config = dict(
    head_dim=64,
    positions='learned',
    init_std_qkv=0.0239,
)
MLP neurons of a small language model. Each row is named by its layer, matrix (up: input weights) and neuron, and shows model dimensions 96-191. Each number is 128 + 32 x the weight over its row's rms, rounded and kept within 0 to 255. Numbers have three digits each.
Before each neuron's rows, "fires on" lists the tokens most often at its 100 highest values on Wikipedia text that the model never trained on.

fires on: "s,", " or", "ers,", "a,", "ing,", "er,"
L4.up1150:158122158127155167108153099114097120145136180073218209109090164163188140084141123117135172063161136125158151106090118153113167151171128167159138127118160027129159084134095141138144122158158115182122117138119063112156160142077080143164125080170114091168147120111114143139140069109105137133

fires on: "in", "as", "ount", "ou", "m"
L7.up1433:130180158100143080086124155131138166124103196155115115104107119086138209126141087148160121169180109201066107158127113186161137086131078097112085092183152119119115136150126164116121150105153085109082149173176106105117069098113078154140134103171128192159109146115123173107132065118142141144

fires on: "ul", "in", "ine", "or", "and", "hen"
L7.up985:133103111088135195147161135098119130112145131144112159086194082156173104087122080084103049163164078133125130142071140162086139170121098113122118129081135033166162114136131096154192106140137130102124155078078135108068164138164121045005079095104087154128104144121084118143129150124080142137

fires on: "u", "iv", "ar", "an", "os", "am"
L4.up1495:083076113106102099161078053115106122074126077104169136131132131127118113088143119149114148134177127161091129122108217102108126119046093083123126163067105146133112159070126157113177079084087108117110152165111134076146144119155129137134090123105150098158122124127157144172155096122051193198

fires on: "2", "1", "4", "5", " November "
L4.up2003:107155116161041105148150102075137137161108151127093134117095105064175169090166123120131183146195154162094057111095108073191165148075154145150119138097131146163160177145130181140108126125104122155102100167113108166117035092117101104095156141128127106094093088145098151166155051143150115088

fires on: " Women's", "- M", "M", " (M", " Mat", " Mo"
L4.up506:112172093162135142129144110089124119118078165138125186062125147151119186133134163163182142096101113103114159159119105123188108186148099118160160140116140117165118140108131108117152063130156116103108116126119067100169182172130102057055153128110197141092082127169132148084177167110144108131

fires on: " | N", "; N", "- N", "N", " in N", ", N"
L4.up800:091145178130052108127091145102092080144086122120123122161129167136196167151143169142104127110109166120134141152122107149147134148079080165071134105102129083202141104079211130107150146061122094152151144139188090133137125153150140072135079124090160177159126168108153162140100195059150152132

fires on: "h", " H", "'s", "l", "k"
L7.up2138:194141124096144159150124107110101108144099161117109106063180133135105159122072080112118150146126126106123108164145120178175164142168153141140132144130131162119069126146132170106137131095095105102085168097150109168185080211080073180125153133092075188133166128149122124177121097092130123150

fires on: " |", "/s", " | — | —", " | — |"
L4.up2231:094110082091081099164096124128114123169155123134090195124171134113112149115155116117138162199159158188142124156166158171136165080124118115138125098079188154158167071086108115187164162152160109087095103137185129082108077185163149128105147094101176100148110133143117155120077139080127169130

fires on: ".", " | W", "16", " Season", "===W"
L4.up318:123116107146154162070125117148173123133164151098093160176096133111104148154137170120123153106101142207142072131151158104128096051095173177112094143083141127141150097129166146103077171142187086120157128131178161221162130110109136150103105091121147161179108108170137097141155167134167087137

fires on: ".", "s.", "ion."
L4.up1009:096143075155132159115061088135161084110130138096124146143112183102074114159175164159174109148092092087100095154099131093166161083093153145151159129078129129110125111115121149160140098165154115136102197125140146168142151120136053141140179134132161127151146168095110114108111161078155117104

fires on: ",", " the", " by", "sh", " a", " of"
L7.up1625:211150153160121081125115129072097154130088142115144119134156172177163093141166087126102124143136121130116095067136195118108097073089145121161154096100027131106114115122046128101106056127112096155110164101106089103116132106150175067150145076109145083174177167145182084141128111113129157154

fires on: " ", " in ", " December ", " - "
L4.up628:135138106107097118075126135114131098109138188138102152058096126152125117132107133172141074178156147165088156098128134088144174112070124120122143130127065123113120065153101130118096142090119096078182110140121100155127239108148129152131119142095108074118102116113115183086142166095144171091

fires on: "1", "2", "il", ": ", "it", "in"
L7.up1348:117167091147175066090096134132110085173143111138126110098150120181160151171149150048116128104121134094130105144112171012109130156122080098105121130117157122235142096143107102136149073097103121095163138129126154172121104117121141120124103183136186143128110125129057167133132137057141152212

fires on: "\n\n", "=", "cer", ", England", "re"
L4.up859:050130144157096205128132083135152117118104162110065153152124172123161150094161164087181105145126136156108141189138138164124154129133121168159143067099110113099107172177106127132156171133115148148130105130097136097162070144142100144118124117150153085127087167160143162127125155132118133150

fires on: "ology", " law", "te", "istry", " type", "ype"
L4.up2246:143123139124117165173118067161061099131136112213136094073171094136164134117121151127089115108097221097160155159117116154106121099097094114107146135126141177115135187106101145107074098157084076133087149147157156138150184121102144173067154132135121146091140126150172142113086141143084161123

fires on: "g", "n", "c", "or", "ad"
L7.up667:096151145105094105120120082118107134100152105143128105163113094094134085119141101169139133120091134161108075116104167126113042104150123135116126104123137119099136111174149087094105081053153207125132182130134087120164089131078132105125147115113112098112110140097107147096132100111141118135

fires on: " | ", "7", "9", "13", "8", "6"
L4.up1562:178145078128143116110115144143117160185156157129096099133139156124108172144146140085107083179135144131170150143082129160160081124136112108139144102110142165135154088129103077124116114166124145129065138049099044125157097140126167135096074119122113072126142176121199153202170122115118150129

fires on: " ", " in", " v", "1", "-R", " b"
L4.up2289:152097056121091185117111135112102154135161177124151156139133083108085134135085181167114163120112129140118098125105129148113142122138124130126091106157112125173119142143148158084138118192157138131109101155102127148133092077121109163111171130180091173112157118136135093146104168082169197132

fires on: "2", "1", "30"
L4.up1732:094093107089102125107209195171126128156107113137150117157181077076140216091120116124121187117088120130158125132110173129118147102085060159130041084105150118068146137141150149133105151163148113144140152178185171148086140109113143131100087140160112130078110099202102120207081152169100134135

fires on: "3", "7", "6", " Division", "2", "5"
L4.up2220:113093123125133178072133087085140108138144103100136048107133138127068204130118100108104148123147113144097127128108144145146116112121183137086150101163157111166098155166145108105135176124125165129159155178150163156083170071114096121122100103158085128117103129100114154121151101134178140121

fires on: "\n\n", "a", "ous", "ya", "\"."
L4.up1507:025132128116152111174189108140115160100178152121119129198142113078128149175189123097191119097140080090109160128089147122147111113159097131095094096174185142131117050114092168110182141116121127103133175144154147109178147150104082084115200104108158180068082150120159123169136171158137106161

fires on: "'", "\"", "ba", " as", "anda", "’"
L4.up215:136079183097096141154127106155128122161132180160129111051158174170165119117129127137120104118116141103093140099177092098151151149137097182157113074139128117147145162110126190125126095152175097104107170080159124099094131120112114106145093159190131147135127070104118082192178096108133141170

fires on: "ed", "i", "od", "j", "ist", "th"
L7.up1762:133112110085131064100112095147063153148082143136122103092106128162161102174144115126080068167094111195113132112109174126198089137073126136137081107091123117131166155078155163102116105164136122174154155123145166078137093097112095101151133166129088167071085131153146139077104177146166128070